python train.py --norm="rmsnorm" --positions="rope" --attn_scale=0.177 --bias="none" --optimizer="muon_variant" --lr=0.00956 --warmup_steps=200 --doc_mask=true --train_tokens=520600000
MLP neurons of a small language model. Each row is named by its layer, matrix (gate and up: input weights) and neuron, and shows model dimensions 0-191. Each number is 500 + 40 x the weight over its row's rms, rounded and kept within 0 to 999. Numbers have three digits each. A neuron's up and down rows have the sign that makes its largest values positive.
After each neuron's rows, "fires on" lists the tokens most often at its 100 highest values on Wikipedia text that the model never trained on.

L7.gate118:493498421503537412517514424532468467462609497504506539452516561479533532454516468467518525445475475553484473548501456548539580498457486507520532482562526594514559513550431548465518515521528487475533491514470408503443579462445463497460504616476501475477522443466503540464459426524425498477529507528494486453437456519505459529496446531530456530463493506484481561492559476526501504371488492404534430488559484436487532488555504470515493511451532456516500493512474474515504498500492527534472517532553464466498496485528499518477528488551505531428546426421551460435485484513519538541
L7.up118:559496524558555502519526493496542437435586525511477523454461476502507503522461494518556463453416511575453502450518488609450507455516459550489521512506575454489516475477496474485526477495527485562488513478469418481530602506454544501517464522428529478485584573501501517468505543412503452523507458453445507491506507459521520512496470497551555536486469464521481442500498508531418465460463466472540441481561469530533487498559512570473513452423531480471511560565497535464479510422529505572524426528502516569543452507504504497491499523545515549545572455504529517439511463568436473592
fires on: " W", " H", " C"

L6.gate291:441567476470524535488512534490492488528502571435470475526548494441478506506480491523477468434508493502521473541464571531510488538498474505456509538486499438484535609493513460502582479501500501555398495466504529570484495551477561506616464558511556495573410472565530463520537513523498559474482498533500426542488452483496523502491509436501517492476524510501454446507470480439451432424482471489516504511531505528461483487474506444471560529501471498490449522490469515498505489464430505495495462453421582492503567537476470462428450442509486514572434487543402380490548556482455539528
L6.up291:482474506453537522524442568496509448465568467490509504476508521493471567493503527530491483468439442470510478490427486466536454500458485534488517524500526426476462495528536465466474438599510491534507462555511565561492480530491540526444494534487466464494484507547508439497456506616489527528523568491514471482485516532481538454556533581520520513453550453573513493468363542518474444467539583525483494579501548498463491550493451511432518529547401487545525502503373452502485474499489462527529443515573522516480466584526563518472527495468525482490488494531533518579492561447442492494
fires on: ".", " ag", " from", " Ind", " Home"

L11.gate130:555513480477435421512537545488474499539457481478449500537512516465508448417544510464454559467448523554524502512550507521494490553505560441454508521481492455461529522528529492506540480541463509589462534460486488502523521569469507478410483514517465483560485545507575499479460502550463481441479520452564456482461432408589570598548538500468508496462493494579489482501498399481567494497534526500465467558451503493475525540555586513504570513508532426477519459541542531461425463450477568462486519469467454517518512442517488519582482557498513520499465515505458482450557531488555474443
L11.up130:479536486498460470505530450524459503462496528509490501563505478478577497548523525539497499569538539466484501517492493588473469464502501565536500499521425527404460554531544486532501514493527473454533479511542579410485546447397537542553546533391512560583516506461486491520568467443468475462534457522526557466439595501542536493546487501566496524498474526477468513565537431549479461569438500451533443504484544501518508463519508431506603493480501461498526428543493488566491463482416556565502527478523526534490541494491512496498524450494481473508538483578483451515479439485561491472
fires on: "19", "18", "20", " ", " called"

L10.gate52:430475571528470523496514477480413500514518461500480533530524511507451585514462503462577454527483491444467346462507475478528483561467473477571515505460459527487502454512538442476577473519561536391550552497528514507526458489499584517450461470626476523533523532458517540571519525534526501501527526471486518507450462417454498472534514535552455472505488459512586491517529518519478527448537538501508503512475552404495452548460490490486473503519582506493487488499437523502484448456460487478530479489426577440511503513503545580469478512479461472586527535529500461515525480474470517537
L10.up52:489458568559483456513528453476509466549419503416556454527441456440537481473550570557435499456452522498507490518501506510558499470516473540502499520444537500519541520491492563514608521416531496431482468450556561458414500549510464507586541476500469502471493510529423426410507482477608499503482450516437510481477518446488478465511469506539463567529478474442557486507492501493456535482532473477521487513516497505512514501433514491484505504563511610523477480521474511510551515537428498496519482569477473488536533498516565553408519445495467463486523470517545483573470451421470467459
fires on: ";", " |", " —;"

L15.gate287:508460520558511521522495455500486513550493590491406540415452498411421531524445536527524494511559564496560486507570525429538456483531524519498389434459581551459476518550492540503516538524524474480489481483498511561496491495513527441475490449454481462504535504511483552529442495487551422491529509524483396484501592576518454530565462459509470462515529446547437501505482493537493491464512453557500544471449456450568427463545511571452483488531454475525505458540541513505528450496523493469503541553456557497490516446536448467490468473460476453505540497454466476562519564539512541489
L15.up287:518490478478516442525582469482443431478515484494531532512517549551537432492430469509532491459544440467543441489519519455529419518473485512495533551484498498465463474507491507496517502585481467478542491522438568489573540448473496481539527509499587514474457469549447598472550413457489505618538437538564499469537476560414488474487494513500583451573507545512532526512481557460490467490539553557518466466523469481495527566517489500442499484501522551518518536481523487505560457472527481508542488506342549478520526545410484507501474514490457512502515495504492539512456465588525505468
fires on: " November", " October", " February", " January", " December", " March"

L3.gate188:464503502501482530485495500502469429467492522501535499545504479456555490518468573502488457471506496491507467568489577498445473426550447493446452487566533563521451474403494448513554446530503471507565455498516556438565488533516449446521515533502491531463518521466462519514450469589491509461553525571529491509508483484587524494498512549498487535568473508530490625449411483529533510453498471427551511553454603584514491479414509498455502497529467539496559499465491479584511597565500531482527570514546463530506495483513543451516498525525474491454546455484543536493540513565540518534
L3.up188:470510423533451535471431516494496491466470454502567481498482540426491446492488474475534430582522508429488476507518447499522528463444444526469415482548494496571482491532445520460543426453508542532448564487507496476485534490490509489549495532481470556588530516496468513479480441540513438494514535467495556543489611522481487483476491431521526512562464512478497522491439487469455457448454476459499563480514557405532521508514516423535510473439441474523504559449587485407495506462565549464485458473496475545465487485546467477476491499554438555541458424461431519565491477531531528443
fires on: "ical", "view", " However", "ased", "ique", "akes"

L17.gate310:505501504532557544504551503505459538503489440439472509513447457567467548533457520496440500542495508533542503571489525452489503472442521528490514467577500530443483578539469527510532524432460418514444471464455456415535499461511596508404480474477566436494586551503571563470469535504496495494448492503554463534520502477523524485440524589494464401453501506484555486536521516446574565510512525574526499444482469522530545455517463435487444479467526501457440539489532494540446474489477485518508531492444523558449445526543554532476476481538574517458530452572516434508494497458507495498
L17.up310:458477520527491432538513541473441625526500475497470520571527446529539499513512401585474419437502475490460465566475532516455491541489507541554557489490481451495506524464521544434545469489530445564471491554575519454485494411523492471448563522560579457488538500549541500511517561516467510493442505511536520553518482428494518460506531428456504494496477557444542540533574429509434457541476508506522504525463576500455535494498462486535503442500473511455542441502502469507551539539484478482430502469449554464486474557548447456521457492491501462479437448542510507487582499493544451537
fires on: ".", " States", " Votes", "6", "inn"

L12.gate140:473505533593538513502565549505501529540479570481422493517490525464509535501499560488488486507539536483503543522562428541526419547556481522449434479456456464425510540503503486510500479483537499548570556531579572394451503477486551490615488464503573430543492451471541429493476539462522449501521529538468527542536520514467473539527432488527477466473497417476527453483394497527543532491530472463551552457484482459556516486513527521473533539442499543498461429476492528553436487493499453482536496518597501497480457480539539550491521479482464490558478525427456526549525477473486478449
L12.up140:515451475582566502564501479496523514455472551505487464517547489458554471573503486506451475442479579514537538479504529477590477554531553493516544465480517474532538500472518522434545533493574572522474550491515581407471548509503528535502518440537525461453423561391528455515512535488518473542469560564467486547520538442452507515492481484526576625474561544469470515494467513490559452445506563426522528522511495449519480475468561479485553480544479486599437461457498506453488547530463487514518437510450518529473530479469505536521507534534443476490511536434527459513509508465543483488
fires on: " ", ";", " |", "ed", " et"

L17.gate211:431520469562489491500530481561469387526546490448561509568471517510549568504559479504527545618416436558453467530507532430531506489427492540532539417449530499498504500493477489521458479512501468491488541490485437497474470455501486556553541553525548487489470547494546494527472506538490526504477433545503520471474514533455517475502477469539437571475483516528488517543512446451547513574551525508598502432445476491475438430431506515499493512435487525496495505476536478535502457466450532562520488507421497444545499461443477495457516522437461564530514521438539476522618508507552511493
L17.up211:545512455489551560532502457557471477475502485520549523518518454487430574517453497442428519522470560427568489521435476484481495501564462515509542467465519474442542496583512468440474519500460457404522518449500500496481475436513521511469537534465539475587453514453506423506448511514548517496457535473459496468470455525463439462506506555570520491482480494482450500548524495529517492474502484522470455596505477510428532535456615510498471493510538509495441397497475472515519475549546517495425458461527540526452442410509444519515518518510629496531511480434506479482546544565532520474
fires on: " H"

L8.gate141:449549578520497554521531523450456549421461560397511481488523444517485519517462522532475452511507422483487481507500535443493526570447567517525582485518531523466501564456476482451524498503490449554495503454483525447519521492534529544463490500498523354536525548634435447519485473442504477483469491448507555526541503541543498442472470516482528484454474479511564467504471539551458507483538543483467437485514454487415497485465464495431535495509512484517449529514474499492561482504419588435533541521513487487485504498578547522445531518523547546458449527518426459465446476497512489538
L8.up141:528482504500519572478466423565497516451523474491466533570519540462560511495541547481526461506486507518552455555514563493461512529442536546411498507482505400452547519525529438558496526495494518490462505538541530530499479449482470500463516469487518484557473539546474492550500438541553534460458452513431539510430550531528422515485497511401504527513556453499437511577530526439521498480557526555500513526480532493475524494562409465418466523505477541505561473529505419534527480488411438532569497460530487502456490514476526482541489530434507524510491409521547471424450444506519488600
fires on: ".", "y", " James"

L5.gate132:490487502491449546505492543499539471414504469467511526501496538549479497520475550537431547514478413560561528533549461498488484500571394512489563456497456441506509444520571430560414425435490560473435496500475560479448472521540580486484526569487498502427505557486508530441440511503465498520498505498483569428451529451508486536564422590513488508511486480518542497494477504427472430452405498497542551453543554493481487490509447456541547454471539465531507504500588579506525460525461482530538483523519465515533511484500487508510547465504505538499486511496482611511511519525487524553
L5.up132:496505451533484527510547490480502490431558438440528498551455465507534569467455537514428515438556480552536435511536461534565491479548412559530552484487561511461490449545579436561494427515486616496522494499459510459495503554464553508504582520489487558469547573508490477469481454497424476496434493486501480438458474490515514495490488580479457480517512486555534539474530426381492484466478520502504493471461513510512460531526434482507470453490515471485505504502513573507483486541481472512514462520520480475485508541465539501509570483512557522419432482559551596570531477524532570550
fires on: "ron", "rup", "erg", "mp", "leg", "ro"

L18.gate373:553493494539511538522444470528438466507474591544461508495507422492457452471480421481507456453488555489492426570469394475484524528502505515518494542452514444460528464488452545509558512541497485479486505457535434451445484515544509478575476453569461462464488470477512477469556495470545475540514533532525443426489521510500502551526482540487565502553427519500486440398450514525496465533460427488525506510443496440460505535503468443547477539466454491508519494442536458446471451506499455527487571521509573510439492381474560464453493435522510514506507586529480497523473421462536463447
L18.up373:455447537539507415561502540480472483513433526479552471534492537422502490510582499481511531498403439544495421551520521514430548521480491429512534564493482451506506512480462472383516491509510461523464532517522510526451424466496487478494462471487529554439479504517490527455424524567503521552484461503609450515560495526540400585503520400524510523430542482550498502562460508534560519481549555499557445460482583554501549508507489563529500496524531431523529457562484485472486471495479500446499473479534509514494492479448514540527555504460438472517544478447532497523479500512468562516
fires on: "–", " ", "-"

L15.gate278:534484532470503545492567539492449526513452524490529541499485525456494462503457457509517515453520458430483462529436497486475487569475504477449462531523542492463486528467520566465523575539534444490530510565488429522459443515482520493576578500430512594472539479513508457466586432509628544537557465516554409462481509580446459539510504516461483470512492559536485504482486528507474483516482511510491418444552516523485471516471461580549496530531493505509520426410487492506535477446486514456564529480551469477504478556454555505507530476550496511504565437529525457527568556485531592557
L15.up278:467468523473503545491577458529518513518464509475457466576555481519532461506452519594517451543492484418453519507515581569491552493554459453476498547474524502470513528473461496584583533566535510515471434555419556552441525474525460484492452615477434473507492458502473493492510477512458563520495536503511487478531559502466472492425493442504503475465508500407492546557464448538514470505505538510502519507516497495547510484537455420497472484564484442541433565519498554511478647522481572458482513519480468486526538558517451476510487489479450459494458482567479462546486565537492479510
fires on: " until", ":", " February", "born", " January"

L12.gate214:474476497510517506504498522547562512562462526490418496462465452558527546473452459513563530507513522490471467522508522518513494530598558508517486464528506498474514438481523437532492536589575548447542496503544471549482439505460493571538552483577511557544481464524485547521425535478475468501450474514529453492473530524450467542547587453517490469456543458505408509507474528495507453527519483500557508462509548456434420572393445530471538457518541556466606486455507472510477462495484517508539489578511531474537476528540435492450461467432427490494526485469516448461534541500532570560
L12.up214:463501485532485557522521517515459539515510570508520516490460437508468494561434446510561531491526528455491478564497481459594485513436540500515548467463460501524498481506530510475497592601589479498553520519475482495516529426473425508558506439524525460477412531472488569494495481478482543521528501465545452416503494534522378522501520496456470454546500478535493461485438637476492527507534561501460473527479511406535499540511537448511542514478468421494471445470561606491511550490440519503547493526528519461492543517454546460526453475543497492495540493547543533436539533528493470523
fires on: " November", " December", " January", " August", " October", " April"

L6.gate345:462483530506475502543472455496484481526540513496452470448513548445574506519548455533531488444476456462565452601501515449536546534503459502436552525562479532487493534516491552454567466485526468503407488555492528514408497597499478439467442500475477544534508487581482428450530501502482508557510508467493476532562535599485530532463540414492565468452513472424468495508480453506516509548497563485425389493462495511532539491496456535450533507540513510533465514511452483519518469456500471463519516425493499508454536508438508500590544526478528487561442502550503454565471487541498570556
L6.up345:492568538508537524545437431483479516546437511491450489518470541522415491514546465495486581520461507500496514527506537537462475465459494507410481465525519544479535538559533588511556463552415473458532490510522489519415526530409516515519419505526470500501540500537560535551473543503471535532514481481582511488569449553440491453463501487471456464464514507549468510591541520483511581458469515441582542540553526505518500495488484450484550466502606499585489538518492551551453529538469506522497418441465449477519422485507459508503538527483512537534458441522521465506482507502485514600
fires on: "born", " March", "el", "fl", " January", "est"

L8.gate366:535489524449441503441425547534469458474550455503545532522539477451433409494464538439464491457484462518511546568504481401490504605523493604474468511516532504533558523563446516539502517474520484476503541486466493451507513525503502495426511482475490490563524552485471530507547466523510534546434536483521467496629472509481516487506458512526487515570457520522528436457512443535546443425462509559493439449509432482449491457530497464480483525541557513576478461460493591518496474548544470536465481518475511529484501471506508543431459474585426477490470545559540418454496485481511512512
L8.up366:493557442435505548538435529459512527461544468578532523464463560516500483517517476466504484502520545494514503600572495527524519523530493479448516464524460451597501580507502494511467506524478466494546569485465518503530478507500495497484466509511474480415579485505510522518533458423526527490507508501539535521503503445548486526515484499526541528565469471472471566502487521469497447533498521449532548444564460563500460354520452513399450517552401530487573501529489449480494511509528503403422485521484530527402489486490521520485487503549468524484529504532519394460458543577524540448
fires on: "0", " Republic", "q", " Records", "ist", "ox"

L10.gate149:488526505587513527522537581487527549496481424455437481557510464479463474487492474440377485496484488488502488511496437464591481480536509537516505426518543473524495495488487566463584541469496560574500451533451496505486466531501464538414490515503563415556603471512515486468460481485490535499541496514487513478505503484442509457489529516477511496535402490526520514452420468469562545476482487505485467532512517519518539508439416585518495504468389513548462510454482483518488593519472502497546539522520552525415464427558511433494433493556515455490479525498529493451448552488462508469
L10.up149:487505552438451566446492535573440539482590444569469469532511514484496459437496407538489478495546472550467513543488544505421509531466484515507471480495516460456500474454476525489417443447490530529500424491475559447456476546487546479452592429461488537505494518562497458481496418442573474494570468440533480623505575460471507526494531585452493482491467507535466512508493536459490472441505526496542469457476446494508528527529469531456513496486561481498460517532493526554469583488450493530478502499486567534491467553516499595457467484491499465530493401479487467462513518553540491491
fires on: "."

L11.gate215:531535521545493465472490439521465476548473541514466477462575538512499458448528544563498492535444535509509415508481465428530478468493426487503479452489552576446450556649476457537523431544591557497557524462501510471486477497489528474508515491464487438480501548500570494514484566496443407474542401507476530522531481509446491533526553506539535449471555463491575454461454513470468497496499495480563443483485554460515481491459490470524594487518530490513397447483502478510473404459546546482524525467519519512517460500560532537509576514550466502499525478524495488510448460503559518532
L11.up215:482462496519538472539477531502536514460476516544519473570468598458563518524613588513519484521513445488455479558496481490443455428534504510471450528466465450498480483497430506507476478563523536492509536480466462534448520465493509522574519351509479475478492481442466457523460506542522485445505516524587530513512438480507458518496460468400534474465491509482503456488544534468487413472523466539563443454462516501514507453464535491459535535506517515530531632566484469453474470467481515486512477482432493454470487505551502555562589478495513515551509545554525508506541482491461427576
fires on: "–", "ev", "ap", " ", "es"

L7.gate88:483528538497505438580490482551502510438505490435517467474424472435514561490447575465489423449521460467521434539509539490520529552431474517487512477547593505401511523498458475550607456526497460491467476484474519526507519527528503467525552521492578455468566486492586487506491454530540505414527516472480475520537486566558481473538504515501514540482604516555478586570488511499513487496524518522489449488502425454513542475438498483604527522454509576595471466534505569528505505470451487526498486522533503551518562516510504463502548499511427543468456478550495497431530504499504492557
L7.up88:455528508539476490540489473568448470500498538473476460503469524496517523407564508491482496479447477464481461493495522509501554457483531421497477517438544489448486547482503503527577514465484542548434447501508510483472509511470480452535529499503583400516531490503515471463373456487448535467481515447478454478539435534523488481507471588451528576453548505469490558466531484456508541542527505476504513569487418433458530485463549535504530479489430541524496486512521514539492475493412436539499434423513493460472557483530508523545519525611478501553553481580492440458490505486398524583
fires on: ".", " |", "war", "ble", ";"

L7.gate92:440542491458471534492529491548501504474444484491461516492506540494450595505523511497445467416476542510444529461459410512543523508431543501491474468504544498496538394538531417472489534493477455438546550460541528447499469510432439495476485517515525432466500492558478560501566462512462506470519507528443588493486407398560557478586483486497493455497493492540473591473485467497528529446521521532498475536487535481520518520517586445524497496533516517547479493515449505553484496481570561510496443520528528534563535525518519456496519462532478572493496515503489505473538406493573461613
L7.up92:430502455506472536519496463519531505497491503460471435527435519511458541445515493496511436461505513540452488497484438515553528512425476560575491526538569512505557524519563400492544434499488474552509505400537570510551493484504469552473458515507497446485471499496488498484542480501465469530431484496454499470483459454480541528480534433494523523466499429519401556490462526483479511462492527575485449514577504504513485505482581402504556521497520460570508491585438480524481530464460541542432440537514496591592532504493542439536514519525529471410503481479516497471476465489565528592
fires on: " C", "ip", "c"

L11.gate179:474477455548493489512528513461473594512493590497433574486462520496544485464511482551483421500491453496483546473504434469523462448496584512501445565510532461506516537472484500534504539546501524458502534498555483465478573496573526511451543538472560468521494494517446501483457504504503431475596524480435461465528432525506425470398484469509454517479508509520507491459540488515512497423422454426531574450446493496433467551549475503525508477570505484522470472461488500519495514530591480464542497575524485463442468544580499435466453424529484489421507507560501463488501561453561461523
L11.up179:483458485552489522535569518458537547590433500534464543561409446493549412487508489572460525501441458481504484469547513472558533464550392541527436479444531438483523465547507478475494523476457547504559539491472553497506489496453497377437538475475552499559544459529514505550420473482444500514510563488488497535419450513575503513531532485522403456458471483494547552509493522527553474489555454508586482502519501454487498493450494433490527475512475531447490461467488555483469455448508505492521520557542487484492489507489516477480563413522526498535448438514535529519531540450446508475
fires on: " S", " Ar", " O", " ar"

L18.gate196:508459544466472535530526561547438533520505493544499559479448525489552510504447503428521511482465464598538464425522548475507521489550527481443462562460531410465516483415463517500467512504585505484528542453484468493492555541532513521515476475458474491541574508481492523533534491469523447530478458562526442457556437491454476534442493501548502493498554473503503447533552524467531487582546569504461463495490410461517564492530523470499459483582541444483507556482484505528459495508544510559552477515546484524503587566515438572457449417562476555455510474483489484484520429496511597545
L18.up196:525436536503521547510546410568423518440483497486466450479534445537486509490418372525478536490550551538510482464579529533570548508503521468478491489477514596525437530468479531448467419511531542587506512513536590507467420467453515480516453507535469531413509479471510500461553489507518500487529509544521444542552502490510539515492445499526491431473541516453484497545463522549531537528479503548501459589490526523599441556553500471502456500474522466471482488530528520527531500512434479452554483538446595487477479510513460445526473455516467524484523445553430501490472456528492526539
fires on: " May", " July", " December", " January", " February", " November"

L8.gate134:489497484515484487556468550590480511571444500510540495521514519469532541506466530458456565489436522516488460456563537503495503554538464538454478548509461536553501513505489479556561551507508479487502530484483475468478524383473447560522561487477556537516500455491443545493491526413535585527495466513495472522499563499539529475554461409456503464486491490494543439548460512486544542484551504432575496498529480430545522500448462478546572543403498483480545449520462532405518404476482501515517608452507460495498448500480536528468566461551462524534456544499469430492476464478474559538
L8.up134:502425404560552557497540554510503497481465507445556463418512527502546581479578543513456462521488465548563507498476489555502485498450542498473479512493467505487402492443509567514477534511477490492542533487519583517470491475466468483505501484454560514514411437472524478497546545454509511493473522528456459474446532542520507448535424452461478463491469499443457458484492529471514476458483556459475468471495430464496480486477507491562474576474420548535472463550478462443478478607512474467488556462550468520543498571507536600466519491491468508496492529598527404544495453495428481510
fires on: "-", " |", "–", ";", "+"

L3.gate223:510527506433514528532489516480544497537548497482445462493441457559480539457470471550576513458503469467494478595477468538551556524469550566496470485425525534493502443523462584516528499486513492572609504524395481407568486524494509529522502542461546489455517508508523475585395432511502480535445527488528523544527453520527523495501495517539527562496540465529495495481506582486474486478444495404549522461567464421533500458509479500501545525463485536476496447554455537547495468563538519514466428551503528438511482430463457518563493572546427495528524526474524487539535518514498539490
L3.up223:434494446476558549548433581527449476483476514490420493475473544451484479466533484487548468457534417480481486554518518493590520424438515552523479521427552471477467414535526511556509479536545456473513521570415538473519534493483535470492473542576561467481520569481523516555452374486459466532431584467530506494534506473537478512486504516538501550504588526477540508506510564442496527538526463420552466514481482454547550474521506582485508486480485499512504458537515514555509468532435497496491506524446473475454535419486514557464513582513476488559587503507506504530483507495478522497
fires on: "ed", "io", "a", "o", "el"

L20.gate193:498441426451499498502522475466516436399415453512522488489529538513495496471481482474505532557441503511459516475427478572443521500488468572461556501510434502492484467567534528502469525493530427546542495479514437469497501480520516550483507464454517479416463435526492544508501475559551467497541442476507479497529511474481526522452501571487526460461479537555497574460435512493480522480505521488443531526620532521523425457530557504523534470508486429438494460541455506570490490548396487473522545519518522445492500467588588534479490596481462479439558475479496573552534480548484462519
L20.up193:446409459416521493516484450464434518474508453512454449513513581503432609460488504527605485519556498488475558477511531543420443431474429528543487528478545507550533527567521451515563497472419475532503463456481480517502505526534513562441533512510544455481544546534534460535508536440472485478531520534508577493526498528528566503536498509517465543516490447506455481513524539500465610543456550554548546530553379560479495551522531470500509473549506460453476561508457486461521505486406470486446467499477506467533513536531534524467503438500482432501528478522551523492499462506514493519
fires on: " W", "W", "w", "ew", "c", "-w"

L5.gate98:558481530512458490558490577533491472550464456523561478427498455517481521471480468482474531481487493557556487536543558477514492494526542450507458543499432507490543497465465493488540559544553460493540466475404499487454453508533473489414541488412491542538591421487565524516504541562566441454479531472489577497502494546519507517547498484506496582514556537572484504517559503474507573402475484475508580520488475546405505531536498521473479487454536489531465494516428495431474503537562448537528479475546450562513488568484448566501538524485503534456493492436509490478462561529581513543
L5.up98:489464539510458495524449618496503462553591452484510454508488475500393503433469496520410430451488521532524495528482511490495482542496544446482459531529517511483460421524448515489509460524485563473572546512517516503555532478501512504512535495463509529468560459527535567509475516485567537533542481495608483469520444530555515513497531477498497569534462533553541511460571506435523603464491487437458520529500487522522505429528442532472542460514498513515426461493490533455506452493470466484434532476488565488579573491533509403557482463541503477438413497505556408521517503503526500504
fires on: " el", "19", " over", "reat", "the", "ative"

L6.gate70:467477488522548485513451561460555514460509552455493477504564501416513505467510465488419509436464485477548530465497492523486473484495466498555474491454479525428518389423553515423473494528502524486486518491462517575510512491514461495549524498519541524514521491492470536495497621564481537477510457501533507554530514488563523512488483483492386494586433431501542438490583563524502457548529547448507492471436496529551484461446504471493528419589437454534416437503521526550570526476516472487483506495504505498520469425526514521492422434501442527511574506479502519520443437486455498469
L6.up70:541533483574508437525378498437464535521499492571461451546500476448516543466532527516551406514494549511479466514485543531416541464487494555507489454507495493445474477435553488477520495459498537558453573466497584477489469493445532500473491520529485452528573478541582478497508576492553429537479441474479499443551494496495561454471538515501516548536534532478547540451470470520463473475552524548450413551460478507457528520477506574441548459562550535537532514525504575550541557495502488513457514464545440474548491527455459485424503501504480407504502484519496444583518498483468490519
fires on: "\n"

L5.gate320:553506494489573484440473459545530503510479569489581511480462479454455446458471508504485525405440472487488515487490503478479504420469476468483549473496520534441564502515459512462478525466406513462512431447409499533472554440532499465483458529463476478570482512449559518459444478472516508445521474509540502540471500512516372528522517472511521515536525491452518530573495522501454572562539547488468461475430485467500548540508532515453561449511466497509550451449486459485532555464552511473552507435474458547421470465430470523512547528407558479518500567530473447484529575426494480488
L5.up320:501513526441592509411495516510498434474467479587480476524474527482465433504546510468435492507480512445435507494465493474473486440514434469487508502493547594489561511478436489590500510463465500559496468472446526526472578467446496525515505531491568483513462527434505498457545455513478498510478503492561527584520537478535412528572459554391565522537468515491514514495438507472491537553464481551448448517518525483486552529570451506448493519465564473493564534498542485570429442472532490538491495509492545405520480523511520578493561469535525527463567579508476510478528489463540463468
fires on: " ", "or", " F", "20", " No", "0"

L11.gate237:512510460520505539512536513498483497521523539536508495476455634524425549512469444481511533535498468440503420444491599525560503454534422488521516545553508446533543452491514538473547530513499581490607569462484572478563507465516585491547469511474469428568484496566508433573487424542441506537511475509535496510496483498536513519522497476523477513582485440513524483579496477532529508523535474456544487500525481535492566521455472574526441523559405549462500511539465552432498546437528529483494530429480511501525525487485510466547491459483511574523536492496464500507508511503544551434
L11.up237:487458481571605525512533471523522542457427522445482445513485469481540523512523445518489553492472493525548524426428492497525521502465469478447474498466488498506493533480486479481577540507488466549449515435527539498578575523436555460530537464487567465494561410490531527508510580487492395478489470437474588512494463483611475547559487523496451492524510490434484512489524503525492552480461458451452481471474500475537495484529495559469519512576539421490473480472565507556523612470519486494415512493545454557536406474485526413497559488498499482503549482501494478469547516507474480526
fires on: " W", " Men", " building", "g", "w", " Website"

L20.gate162:492537462475529528438547466531516495505488450484510452564478482475527545525420486578501488458472514472403494482453476459474486528580547534503425512521539469486537444513551524428556434574546508528476448535503538555495534444494504571508496571457499452454485488511485527488515491622476513459492515438553450460529445517582493520482495413511511525423492576496519447520429437470514520513477517549494494548559496517486584466511526475475556549441536467507490495515549441448522505563449570480440532500508505564546485519521476444529479485481472434478491476512484529610482502549513516504
L20.up162:579502490518536531525503514492528539503614538459479486469525554440531519510523413483535461494501524493535586448441531508527540506469465505491479534549504558495449516531472462504476497457544501458530492501478449454535523463501467487515509491480431468554393550527538474558429508432470499521474540568541457459538491435569546528437463551463470526535525484489485500456446515458525479526510495462539546507465429515489539507516462454463587535528515425562528527514485413511491518446493467492517569560556456385555506509485482483543483533478549510540463555439548505482489439482459415559
fires on: " p", " P", "-p", " rep"

L4.gate83:458401476506442512531521437552519513510560424436496462448457436503475607509469496473514480561455449548538536548504547456482526512473540511543488495509494473463523498481531540491477435512496515501455578556508477473428416471491436509557482497492542488455469487464495515546541450475553530535534455479579532425552464543517578493579514442470407564536426485448539523503461501526458518501501573521450503508493460583538564520492495480522459541435415458526458443501502463523482510511518516516459474542531495499510522508463453494469483460512486587521476442456517498529472572495564490473
L4.up83:483539477527528482445486476530443430525451510521517534522502514491539529579512488478460447446483427579461506494465557478471547492568522453517544505480482490452512470484491464418496526525551540498477466462531493432528558503517467536419534565586538482474463483500512490526520450515549487413522495430504502473498515561468531496555483512481468489399504502544458429471527496452495501471488488509482511484529499395445515489465544387492534524536488514538520584475422439547505422511474461466540542485493444439523459486413393532477500580533500498471600493502481496501546456469478509487
fires on: " H", " h"

L20.gate175:503548594453474433530534463448501533534484480487508496516495485564535490479416506509461535514493530483533569553496464476455446561479541557524462467500599530503470548535562505524543439516439565506504521494478470481544488546529580430507493527506536512393523489477465482518552529459473580517467448416531485519451469416435477532526507456450511488533481553511468462540426530449442559496543494536487476501488475572503553511574501512538524492499482449493554469436485533471455472578544461448451444452490524513553413513514518499501514515511508532516536623556497532509518468465520501502
L20.up175:515411503516459463552572448495501553502511473600500571464483552486534505514550543466519523532477570450549566486493462470467493514470527594538500514556459580470509514530526568539507510534442568561590503558557589497550518455469485490519541541488463473510436534525518552504526488548470465443451469457510480496460548495464476549472513497524490459482520503523473570560488559444584563523499430491478476512454427547505503508462480490486517525457499436506443464510447583571531540580442532526510492511439521490559465498525523510527533500506511459497554588513550485512513463480516455477
fires on: "19", " ", "u", "z", " Sw", "w"